config.yaml
norm_place: "pre"
positions: "rope"
qk_norm: false
beta1: 0.9
MLP neurons of a small language model. Each row is named by its layer, matrix (gate and up: input weights) and neuron, and shows model dimensions 64-127. Each number is 128 + 24 x the weight over its row's rms, rounded and kept within 0 to 255. A neuron's up and down rows have the sign that makes its largest values positive.
A block is one neuron, or neurons of one layer that tend to fire together. Before each block is what it responds to, as a language model described it from the Wikipedia text at the highest values.

Early word-piece fragments. Second piece of a word split after a lone first letter, like f-at-ality, F-oc-us, f-ab-ricated, d-up-licate; also " which" after a comma.
L2.gate12 [169 116 164  94 154 116  98 163 131 136 160 142 102 107 147 146 127 148 135 128 129 119 113 127 120  97 131 113 111 135 123 100  68 117 125 112 162 191 133 154 115 132 125 132 122 133 123 145 134 141 142 131 136 140 137 127  98 124 129 125 107 131  91 107]
L2.up12 [131 134 132 117  68 140 101 156 104 146 108 103 140 112 129 130 152 131 139 188 156 145 115 139 110 115  80 119 101 196 110 160 104 102 132  68 132 109 131 127 110 124  88 149 121 149 163 129 102 126 134 126 133 123 140 129 167 172 171 153  99  91 102 128]
L2.gate19 [137 111 123 169 159 101 118 182  62 144 109 109 124 130 127 133 164 107 157 141 122 148 127 138 137 100 112 121 160 110 148 146 137 103  85 136 146 127 109 146  81 108 150 154  96 133 132 108 169 121 194 104 144 133 119 125  87 189 145 103 126 130 153 121]
L2.up19 [172 133 104 180 135 116  92 102  62 177 148 139 167  99 136 140 153  94 132 129 123 100 120 160 179 153  88 123 125 120 110 130  95 103 158 106 153 119 138 129 140  96 137 161 138 119 136 167 144 117 139 156 120 100 137 127 125 148 139  95 112 186 123 114]
L2.gate258 [108  88 149 114 117 154 154 155 105 140 136 152 179 111  98 117 124 134 145 140 126 136 131 100 100 131  94  98 106 113 147 112 130 116 101 135 133  89 133 109 155 134 149 187  81 118 147 124  87 157 122 129 175 144  83 181 136 128 104 119 151 148 103 141]
L2.up258 [ 86 113 144 106 139  99 156 140 140  91 165 124 120  90 114 176 149 143 144 130 141 136 124 118  60 117  95 149 120 117 126 111 118 126 124 142 159  57 114 107 133  95 144 101 113 120 138 102 120 108 148 159 154 138 134 139 143 146 136 114 154 153 123 100]
L2.gate479 [165 129 182 151 153 135 174 193 102 124 123 112 129 114 133 157 100 141 157 113 146 144 146 145 137 140  94 134 132 123 137 113 130 132 130 126  96 115 133 162 175 106 136 157 151 131 135 145 129 152  77 118 164 118 113 175 144 119  78 137 162 152 121 151]
L2.up479 [149 163 145 126 113 104 130 124  96 152  73 107 158 132 123 109 114 131 140 117 123 117 132 112 142 182 120 136 140 124 140 117 113 123 139 133  71 117 141 123 132 131 132 147 132 132 124 112 118 125  98 139 121 101 134 155 105 172 106 167 147 110  97 142]

Inside-number separators. Decimal points and other mid-number separators after the leading digits, as in 27.6, 72.50, 4:35, 2,060, mostly in tables and statistics, plus a few mid-word fragments (favou-ra-ble) and table line breaks.
L5.gate174 [101 118  99  90 111 148 102  61 112 139 121  91 106 129 131  84 139 111 135 134 139 148 109 116 124 136 137  94 120  84 125 102 145 143 102 164 129  77 141 128 116 138 137 155 154 131  97 195  87 146 148 159 148 129 124 125 131 128 128 134 127  96 111 160]
L5.up174 [158 119  79 121  83 174  77 116 100 149  76 151 112 151 112 142 147 110 113 137 123 120 106 144 106 124  75 118 131 114 152 106 141 184 133 156 138 138 152 123  88 148 118 166 178 125  88 147 134 161 119 118 121  98 138 120 127 158 144 130 105 158 110 114]
L5.gate347 [140  88 135 127 148 135 168 152 129 138 154 163 139  81 161 123 121  98 168 113 142 142  90 164 154 157 138 133 149 137 103  96 108 153 123 143 123 157 156 113 148 131 147 112 137 150  98 136 144 152  99 116 136 174 110 135 128 146 133 159 180 120 108 106]
L5.up347 [130 131 149 124  83 131 127 110 147 130  97 143 150 146  80 117 131 120 108 116 127 107 134 140 137 100 180 131 106  79 136 114 123 145 151  61 136 127 142 145 147 117 135 132 131 131 104  92 159 143 140 100  98 135 119 123 138 136  86  44 128 127 135 131]

Numerals after decimal point. Digits right after a decimal point or a leading number in measurements, dates and statistics, e.g. 35.5 mi, 9.8, on 3 August, 8 km.
L5.gate47 [104 132 125 176 135 132 135  94 131  90 126 121 104 113 178 120 119 151 134 128 165 146 102 110 117  99 142  95 172 163 137 123 126 168 126 153 121 128 142 122 163 129 103 112 156 169  76 108 144 130  97 126  94 147 138 134 100 134  93 134 118 143  73 134]
L5.up47 [158 148 115 149 126 166 144 115 121 143 101 170 138 129 136 133 116 125 126 110 155 124 198 123 130 147 141 124 158 159 136 152 162 136 122 157 121 174 129 132 124 154 121 112 110 129 137  92 146 163  89  84 111 158  91 137 124 113 178 152 107 138 122  84]
L5.gate193 [127 142 104 117  89 161 116 151  97 168  97 147 122 148 115 104 138 168 130 140 151 100  94 128 144 131 139 136 104 124 145 133 131 107 137  92 128 126 114 129 162 143  93  74 135 151 150 155  78  91 141 103 126 101 124 178 133 123 156 125 109 134 143 132]
L5.up193 [140 150 111 173 107 121 117 137 146 154 144 134  90  71 126  80  74 128 143  82 114 108 112 152 134 129 145 121 142 157 131 124 136 114 124 128 142 111 120 114 109 194 137 129 163 154 156 127  97 144  98 111 154 145 124 158 138 126 164 126 143 125 134 161]

Digits after separators. Digits just after a decimal point or score dash in stats, tables and coordinates (3.1, 4.2%, 1–1), plus the score dash itself.
L3.gate54 [149 133 110  74 108 125 148 121 167 144  75 141 141 148 137 103 135 144 154 145 164 132 158 124 120 101  95 117 156 114 120 139 128  93 109 125 114 152 126 164 161  84  97 104 150 137 139 111  87 136 117 121 144 133 140 122 137 105 140 172 133 171 150 127]
L3.up54 [146 130  79 164 138 135 113 115 138 126 116 144 123 134 112 133 107 154  75  87 133 161 126 119 116 126 140 156  92 137 154 134 159 115 116 109 176 103  92 171  95 153  63 122 166 135 144 149 102 117 125 131 119 118 108 138 137 160 122 134 135 157 155 158]
L3.gate73 [131 158  89  98 147 139 122  99 157  99 114 124 147 149 139  87 155 114 102 111 157 156 178 117  46 148 110 152 152 120 120 111 171 109  73 144 166 136 112 123 162 152 140  92 134 117 150  96 114 144 134 165 123 152 162 157 116 128 138 146 125 176 124 175]
L3.up73 [165 112 123 188 120 129  66 150 109 126 153 159 145 180 123 120 122 135 142 160 120 150 117 130 147 154 124 147 110 109 114 165 106 163 171  95 104 166 132 138 143 143 139 161 101 133 107 120 123 109  92 142 135  94 159 150 130 126 153 145  91 120 106 133]
L3.gate81 [131 117  82 113 155 114 102 154 137 129 149 180 150 151 172 159 141 100 144 118 121 157 125  90 141 138 137 139 122 132 136 121 118 124 127 131 185 107 123 126 129 122 119  96 202 135 138 146 164 125 127 163 103 152 150 163 154  90 152 109  80 130 126 170]
L3.up81 [ 97 112  97 124 105 111 132 106 173 160 139 122 151 161 114 121 120  89  92 127 117 102 143 138  78 140 136 130 140 126 134 125 146 139 125 151 143 142 104 134  88 159 130 138 147 114  97 127 119 115 114 192 150 112 147 158 132 125 135 113 115  81 153 116]
L3.gate184 [127 135 164 135 126 156 114 156 109 123 110 117 118 131 177 134 135 132 143 116 164 142 141 112 156  91 109 154 138 122 132 111 121 122 168  96 108 102 161 129  81 144  97 149 128  93 111 133 145 136  95 109 152 175 121 155  96 118 121 145 109 123 140 116]
L3.up184 [141 119 134 111 125 149 115 127 119 156 152  91 156 104  89 140 144 161 126 118 157 132 149 149 117 156 140 141 176 158 138 150 153 124 191 126 109 153 108 118 113 151 120  89 120 114  98 144 149 145 125  85 122 119 162 132 108 150 158 138 161 143 118  77]
L3.gate244 [132 126 147 118  88 133 125 148 163 130 131 124 122  73  88 115 135 155  74 147 154 106 101 113 134 122 160 106 122 144 105 117 157 142 112 105 129 142  83 136 115 169 145 149 103 142 162 132 197 106 113 127 123 106 133  93 123 131 134 138 119 109 150 117]
L3.up244 [166 127  69 141 128 171 156  96 147 142 119 133 131  92 165 141 131 147 134 111 173 162 114  83 129 123 169 146 166  93  60 135 180 100 109 113 107 149 147 160 118 122 110 105 168 115 111  99 114 103 124 193 169 179 146 160 103 113 133 150  76 142 132 129]
L3.gate397 [ 94 125  90 130 100 128 103 142 139 165 152 155  95 126 150 129 103 123 161 114 127 132 140  86 136 153 112 115  96 131  85 163 123 139 185 121 154 134 143 145 137 194 106 142 135 145 157 166 111 137 133 116 139 125  90 122  77 186 116 124 116 125 158 170]
L3.up397 [140 169 127 141 137 107 128 134  98 156 123  94 103 124 163 143 115 136  84  90  73 136 113 122  94 147 130 118  71 139 117  96 129  97 129 117 126 121 136 124 143 181 126 150 125 169 140 116 118 148 117  78 150 116 143 139  85 119 154 145 140 105 103  99]
L3.gate430 [143 110 120 127 102 137 156 152 137 166 138 119 106  92 113 112 161 135 138 139 109  95  87 130 139 141 125 120 103 116 135 150 161 151 162 110 131  74 129 136  97 138  82 120 152 137 127 102  98  92 188 111 108  98 119 128 109 145 127 137 128 178 156  90]
L3.up430 [151  91 128 129 102 114 146 150 151 113 123  73 126  97 180 140 104 145 119 133 137 117  85 110 148 154  95 128 107 125 153 166 104 144 121 114 154 105 117 145 100 128 110 147 183 109 106  88 115 136 153 140 115 117 110 124 117 150  80 110 150 153 140  77]
L3.gate497 [115 146 145 149  87 127 141 123 117 137  74 155 100  96 156 111 121  87 131 134 127 125 115 150 142 174 107 127  93  59 162 145 116 108 199 123 164 104 133 156 113 163 166 146 160 128 117 116 122 125 116 112 143 117 155 134 102 130 128 102 132 112 125 145]
L3.up497 [ 99 159  94 148 171 157 162 123 118 147 161 132 160 105 143  99 117  96  63  84 146 154 112  75 137  99 102 161 157 110  95 126 145 144 140 119 123 134 125 140 167 136  71 121 138 118 184 125 137 109 172 153 118 117 158 151 138 116 170 114 131 121 147 136]

Decimal and abbreviation periods. Periods inside numbers or abbreviations, mostly decimal points in figures like 0.08%, 1.43 sqmi, and U.S. or No., often in tables.
L3.gate41 [148 167 109 127 130 149 110 112 130 151 117 151 143  69  94 124 110  85 147 117 118 132 105 156 138 127 157 126 173 122 129 132 113 127 130 118 113 128 152 134 106 124  97 115 105  90 167 157 155 149 130 108 165 141 120 135 134 137  72 164 147 158 124 117]
L3.up41 [152 138 105 123 128 159 126 131  85 150 120 103 146 140 106 124 139 157 117 118 112  91 130 147 127 145 110  82 156 141 104 109 105 146 122 142 141 123 122 159 135 108 103  96 153 137 149 157 103 118  91  91 138 140  70 158 112 166 137 167 146 143  83 142]
L3.gate94 [128 138 163 129 110 100 133 147 108 115  85 115  84 104 133 125 103 149 165 173 149 114 141 123  96 147 132 125 142 109 102 125 121 143 161  87  89 137 129 142 163 164  85 143 163 160  91 140 112 134 139 157  97 134 100 132 119 164 114 123 149 128  88 133]
L3.up94 [115 153 146 161 111 113 117 109  97 112  99 106 128 110 143 105 108 169 144 121 128 156 123 118  95  77 150 154 160  84 129 144 136 115 138 132  89 112 110 144 113 125 119 171 135  99 145 117 132 154 138 102 166 151 193 114 130 155 149 115 110 142 115 177]
L3.gate137 [114 125  83 103  98 124 149 146 141 127 130 100  85 102 118 129 115 112 121  96 154 118 120 156 138 130 183 131 100 140 164 120 128 101 157 154 112 209 110 133 134 145  81 130 171 121 130 144 117 113 140  84 120  96 166 133 151 146  77 103 110  76 156 138]
L3.up137 [142 137  66 111  81 101 149 119  96 143 128 132 135 111 141 105 146 149 157 126 118  83 132  79 160 157 147 125 150 105 147  69 151 137 145  94 159 138 179 141 127 141 122 121 156 140 185  56  93 115 128 141 151 107 128 137  71 148 133 129 122 125 146 108]
L3.gate178 [ 75 125 147 152 135 146 103 187 114 139 143 119 157 154  92 117 139 123 177 125  95 115 146 104  83 117 121 126 100 176  99 152 167 109 108 124 137 113 136 106 155 107  95 106 116 127 146 107 153 110 152 107 115 161 112 128 142 117 170 179  97 168 133 132]
L3.up178 [105 110 145 139 102  76 151 118 117  98 114 110 101  86  77 104 159 144 102 124 110 105  94  94 131 149 144 157 144 129 110 148 103 141 150 111  93 166  74 150 115  50  93 112 107  96 138  92 156 142 110 146 130 129 138  72 125 156 131 146 157 133 104 107]
L3.gate211 [135 106 153 123 108 131 135 161 149 116 141  96 151  90  92 139 138 150 137 141 172 143 161 118 121 129 111 125 139 132 178 143 112 122 144 119 146  99 117 108 108 143 129 135 155 131 150  92  96 131 147 122 173 107 116 146 114 183  92 125 108 107  99 132]
L3.up211 [147 144  64 156 158 142 149 153 113  91 134 143 125 114  95 120  92 165 135 128 127 109 178  71 141 170 118  95 125 129 141 158 127 121 142  99 136 154 152 148 123 137 154 121 127 125 141 105 129 116 135 129 169 137 144 101  97  96 119 102  97 168 112 130]
L3.gate290 [130 142 111 143 148 100 120 173 129  74 122 125 117 134 128 147 130 106 124 121 154 112 140 141 115 131 136  88  83 141 139 134 126 147 129 127  76 106 160 114 145 133 133 141 130  97 109 164 151 107  54 115 136  80 128 183 116 146 108 143 107 139 153  99]
L3.up290 [140 127 117  98  83 131 109 138 139  90 101 143 146 102 116 148 116 154  98 111 148 176 146 150 143 168  95  74 162 122 125 150 130 144 124 135 131 154 103 105 112 145 118 136 159 175 139 139 130 166  83 114 161 118 114 113  93  99 127 122 104 132 140 122]
L3.gate363 [156  62 120 161 128 129 101 135 122  88 127 134  79 128 105 143  83 155 183 149 149 122 128 125 144 119 120  93 111  79 122 120 141 134 148 157 131 109 182 112 124 139 145  88 115 150 136 146  67 128 123 117 172 155 112 174 139 150 139 137 137 198 133 156]
L3.up363 [144 126 106 177 123  97 110 125 119 112 147 127  89 155  67 138 107 132 188 131 120 117 143 135 123 135 116  94 109 109  87 151 129 136 133 104 128 130 141 149 154 136  88 127 147 137 127 183 156 124 104 117 161 130 110 154 158 147 124 160 114 173  94 167]
L3.gate428 [149 128 128  92 113 129 104 151 178 162 150 109 129 124 134 149 167 120  75 166 137  98  94 149 141 136 142 124 101 121 140  96 140 115 122 130 152 173 127 110 104 121 139 118 136 120 114 160 150 159 128 139 143 152 127 105 121 162 137  71 106 117 165  71]
L3.up428 [123 111 109 172 110 111 139 141  86 106 109 121 109 152 143  99 142 139 172 108 121 128 114 112 109 124 149  92 163 156 133 138 121 133 121 127 107 122 115 144 126 141 137 131 106 124 131 147 124 117 130 168 119 143 139  90 139 134  94 123 168 128 115 108]

Final digits of numbers. Final digit piece of a number split across tokens, mostly years in dates and tables (190-5, 18-53) plus scores and vote counts.
L2.gate100 [164 120 117 145 149 112 131  98 156 116 130  88 124 123  81 120 117 118 116 150 134 148 133 100 126 105 139 147 171 124 135 123 106 110 120 118 114  76 121 113  96 122 137 124  82  88 122 126 146 118 116  73 136 127 137 141 117 135 111 141  92 106  80 121]
L2.up100 [114 136 155 120 132  97  82 137 131 118 145 133 120 149 134 128 102  99  98 155 127  98 137 105 128 171  87 127 163 102 112 123 117 101 174 124 117 174  98 123 117 120 112 108 168 120 142 163 165 159 113 101 132 108 141 160 110  87 161 163 166 107 160 142]
L2.gate134 [ 93 146 169 108 105 139 102 113 105 110  91 115 110 147 136 102 124 115 121 138 173 137 135 101  83 151 113 155 170  64 134 119 143 151 127 131 125 112 118 148 157 127 112  96 130 186 110 141 122 122 101 120  86 157 132 115 151 132 146 128 118 112 166 108]
L2.up134 [ 99 179 134 130 146 114  80 115 149 132 147  96 158 147 136 160 142 121 120 158 159 132 125  84  94 193 113 151 119  93 137  85  70 130 109 143 117 114 117 132 108  99  84 135 165 173 108 135 149 132 126 126 129 118 121 130  79 125  94 123 146 141  77 140]
L2.gate314 [110 156 166  93 121 166 128 103 133 144  97 119 129 184 162  70 154 105 140 113 114 149 140  91 139 118 125 163 144 162  75 111 135 127  94 116  76 109 108  98 125 112 111  99 155 124 142 133 154 116 148  66 117  91 153 150 150 167 152 143 161  98 108 128]
L2.up314 [ 86 110 148 130 205 165 119 139 134 131 113 132 121 128 172 147 120 168 127 110 126 139 138 140 167 141 165 156 150 158 101 125 124 166 176  72 104 119  72 110 130 127 121 109 138 110 125 172 136  89 101  99 127 114 134 118 164 139 128 135 171 106 156 133]
L2.gate434 [101 125 130 106 143 137 105 138 152 132 175 117 163 161 143 111 120 145 113 150 152 140 151 134  99 143 168 153 119  73 155 150 146 121 142 143 107 126 101 144 169  76 148 128  99 123 180 141 113 127 116 175 147 131 148 117 143 114 132  72 116 139 113 110]
L2.up434 [110 163 153 130 104 134 126 150 148 129 175 137 160 160 152 112 138 150 111 137  96 125 128 112 181 149 141 129 126 137 139  93 106 133  97 167 145 132 121 133  63 113 133 134 118 167 112  98 130 125 105 112 163  95 105  99 159 144  98 144 164 118 125 126]

Range and column separators. Separators after a number or code, mainly in tables and date spans: pipes after GF or a season, hyphens or dashes in 2013-14, " (" before age.
L3.gate48 [122 115 182 157 127 113  99 185 167  98 142  97 133 122 108 129 109 186 121 145 132  84 153 136  75 106 132 122 139 120 142 168 140  92 109 138 188  95 144 166 136 115 161 152 112 122 144 146 153 120 138 109 129 143 135 138 118 142 126 126 150 133 129 124]
L3.up48 [138 107 164  96 128 153 109 134 148 111 108 154 143  70 113 172 100 160  83 142 122 135 154 120  98 129 142  94 165 129 112 107 164  92 118 145  80 132 106 157  87 101 110 152 145 155 105 169 143 116 156 162 135 157 123 121  96 123 145 131 125 102 129 120]
L3.gate58 [128 153 119 131 129 101 129 127 111 139 115 126 115 127 142 111 159  89 176 137 108  85 126 149 144 163 101 101  96 105 160 105 153 117 144 124  83 134 109 132 109 130 137 168 124 110 106 144 116 146 147 101 120 159 101 105 114 109 135 138 133  99 134 112]
L3.up58 [138  96  78 121 155 142  97 130 108 127 142 141 143 190 141 131 125 129 121 140 134 114 104 123 109 143  98 125 156 118 147 103 140 135 101 119 104 122 119 155 112 158 104 104 123 114 143  85  82 144 139 141 142  77 107 154 157 138 109 123  97 109 149 112]
L3.gate313 [130 129  91 143 149  99 153 156 143 113 131 170  89 121 133 123 114  83 113 146 164 140  90 140  97 134 146 137 100 131 150 143 174 194 131 137 144 126 143 105 168  93 119  75 136 108 114 176 130 141 134 182 131 164 116 129  89 117 140 179 127  89 139 164]
L3.up313 [143 139 145 146 130 135 150 144 143 158 180 129  92 143 115  98 134 137 128 139 159  84 137 146 108 103 141 144 110  58  92 142 116 165 172 143 114 130 162 140 124 142 157 110 145 106 168 156 112 108 150 138 122 107 131 130 102 136 114 138 178 129 154 122]
L3.gate349 [137 107 175 119 107  79 113 142 105 114  85 113 137 160  91 134 109  83 122 130 103 132 106 149 137 116 147 115 126 129 142 120 132 127 122 175  99 114 108 109  92  95 160 153 137 145 110 113 120 133  84 153 125 138 136 123 147 150 128  96 140 111 163  58]
L3.up349 [ 95 142 120 132 136 145 121 114 164 132 139 145  94 117 160 116 155  92 140 123 156 129 154 158  88 148  76 122 105 121 112 137 134 134 119 137 108 139 150 129  51 144 125 103 116 158 123 131  99 127 123 118 120 119 164 106 106  86 112 121 114 147 127 103]
L3.gate377 [202 107 147 152 112 132 155 139 157 126 135 131 132 136 173 100 135 143 134 108 122 146 152 102  87 143 106 100 126 143 122 115 104 153 126 145 178 109  90 154  96 109 100 134 179 185 156 147 104 141 154 116 118 153 126 105 135 110 156 142 119 106  59 113]
L3.up377 [152  99 146  96 101 134 135 102 133 136 110 157 114  91 135 107 100 145 110 134 117 117 119 125 147 136 119 114 149 146 146  97  76 117 153 150 147 167 104 179 128  81  77 116 128 129 132 150 156 157  98 134 178 121 117 141 111 157 143 131 153  82 124 146]
L3.gate475 [129 147 105 170 132 124 102 117 137 129 123 145 159 146 135 101 142 119 149 108 144 132 111 152 116 136  81 148 123 152 149 125 122 119  86 118 158 116 125 112 140 113 121 115 159 159 169 167 127 162 144 138  89 160 142 143 133 156 128 128 102 124 167  78]
L3.up475 [161 161 177 132 112 131 137 149 118 132 134 154 106 120 143  80 109 107 146 104 137 161 143 141 113 124 150 157 143 111 144 109 142 130 123 139 145 128 159 108 177 123 148 114 151 176 160 124 131 155 158 141 137 138 106 160 157 115 141 126  55 137 141 138]
L3.gate479 [111 195 155  99 106  88 125 118 159 133 110 138  83 149 149 120 142  93 139 151 133 100  94 130 130 115 114 129 115 143 140  63 137 113 125 143 148 150 153 160 125 152 134 121 101 163 149 154 144  85 166 163 118 166 128 112  64 133 123 104 147 113 147 156]
L3.up479 [124 166 143 125 141  99 127 131  87 122 122 165 128 123 113 179 141 154 125 126 109 165 105 115 128  93 118 129 125 125 169 150 131 145 105 114 124 149 163 169 136 140 137 130 128 203 152 117 137 152 118 101  98 111 116  75 114 184  80 120 113 128 124 148]
L3.gate508 [139  93 103 125 152 108 111 170 148 114 133 117 108 136 143 106 189 129 126 100 164 152 117 154 138 156 147 151 131 100  79 100 164 131 139 156 123 116 128 143 125 132 116 138 140 126 118 163  98 133 170 165 157 172 102 153  76  97 157 115 128 118 171  70]
L3.up508 [136 144 125 160 131 160 121 118 117 142 108 160 156  49 125 156 136 141 100 133 133 143 124 165  90 123  87 107 119 143 127 136 108 118 165  99 119 101 149  82 158 111 105 132 129 107 128 153 128 137 145 141 120 163  91 144 142 162  92 114 171 134  90 124]

Compound-word hyphens. Hyphens and dashes joining parts of compounds or ranges, such as world-wide, mid-size, 1979–1983, plus some mid-word pieces like rec-ip-ient and U.S.
L5.gate9 [155 142 141 178  66 152 114 174 135 100 122 118 136 112 159 153 125 121 114 137 130 121  79 170 103 136 106  90 124 114 109 105 145 144 157 145 113 143 119 139 115 133 126 128 141 118 148 123  91  85 136  91 125 114 122 141  77  88  78 129 129 102 148 133]
L5.up9 [151 127 148 164 103 124 145 118 132 143 163  87 110 149 114  99  93 154  98 128 141 121 146 133 136 122 148 134 161 111 146 119 132 106 154 144 132 126 122 127  66 134  90 128 136 138 150 111 133 119 149 127  73 174 136 112 134 132 117 104 179 102 113 173]
L5.gate146 [127  93 171 144  93 136 150 151 109 148 141 140 124  93 101 150 136 112 138 129 125 129 149 161 109 160 136 129 152 138  50 115 123  71  94 122 104 115  98 165  98 137 163 127  77 135 166 140 129 144 124 147 102  94 175 143 111 141 123 134 160 146 117 142]
L5.up146 [149 153 154 149 107  98 116  96 164 103  97 145 119 132 115 178  97 138 158 111 125 120 130 133 135 115 120 124 115 163 124 142 146 108  85 105 145 127 124 135 138 107 166  94 152 140 117 107 174 132  85 152 121 102  96 131 126 147 167 164 151 124 132 112]

Section heading closers. Closing == or === markers ending Wikipedia section headings such as "==Personal life==", "===EPs===" and "==Career==", plus some line breaks just after prose.
L2.gate29 [119 115  93 151 121 105 117  86 150 110 133 106 140 154 142 194 137 126 122 149 144 114 129 100 131 132 121  78 114  86 125  87 123 129 117 128 151 101 146 134 176 158 109 169 127 139 153 150  91  99 158 114 117 127 112 123 112 117 125 164 145  74  99 103]
L2.up29 [155 155  81  74  94 160 103 108 138  92 141 121 142 124 143 145 111 153 124  95 147 117  91 106 148 137 133 123  57 119  74 111 123 134 114 143 151 124 162  87 171 117 132 141 144 147 114 156 112 108 133 122 115 138 126 100 158 108 110 136 117 126  96 109]
L2.gate102 [ 90 109  68 106 129 100 144 127 109 119  99 121 149 129 123 116 120 107 127 150 186 114  86 139 137  99 100 142 150 121 127 173 120  93 144 126 155 132 122 114  80 167 108 141  98  90 107 137 130 137 111 151 121 114 116 154  93  71 138 124  91 185 113 161]
L2.up102 [130  70 101 130 178 111 123 106 100  98 128 103 136 152 161 119 127  64 110 141 162 120 133 118 105  86 110 104 133 122 101 102 159  99 155 118 104 133 135  99 126 164 171 124 134 101 112 101 143  85 138 118 151 144 114 115  74 103 166 169 116 162 143 140]
L2.gate356 [118 107 135  84 114 109 128 113 165 116  80 115 159 134 114 118 141 115  62 123 164  93 101 138 136 105 134 130 122 107 122 110 148 137  99 134 171 117 163  97 112 140 122  82 135  97 136 123 123 119 141 141 160 114  85 100 120 126 106 118 119 133  97 110]
L2.up356 [101 131  81 123 143 111 118 113 118  83  84 156 113 153 111 109  97 158  97  91 165 143  96 148  99  87 156  76 179 131 143 111  94 128 127 153 159 136 126 123 136 145 130 117 126 116 121 168 160  95 169 140 148 129 124  67 112  84  51 131 148 140 140 131]
L2.gate461 [127 111 107 167 120 116 120  97 109 129 118 107 135 177 134 161 145 137 106 149 138  97 115 117 178 132 142 107 149 103  82 156 156 160  86 110 181 109 126 146 101 148 144  77 142 134 114 166 128 150 157 126 100 114 140 157 130 139 160 130 162 125 134 151]
L2.up461 [ 85 137  90 102 134 122 110  96 119  98  91  67 151 135 169 124 147 133 112  83 135  95  99 123 108  98 135 138 132 111 142 107 128 143 158 123 112  99 153 115 117 144  81  85 129 158 110 139 119 122 151 156 131 110 159 102 117 158 159  86 111 112 111 106]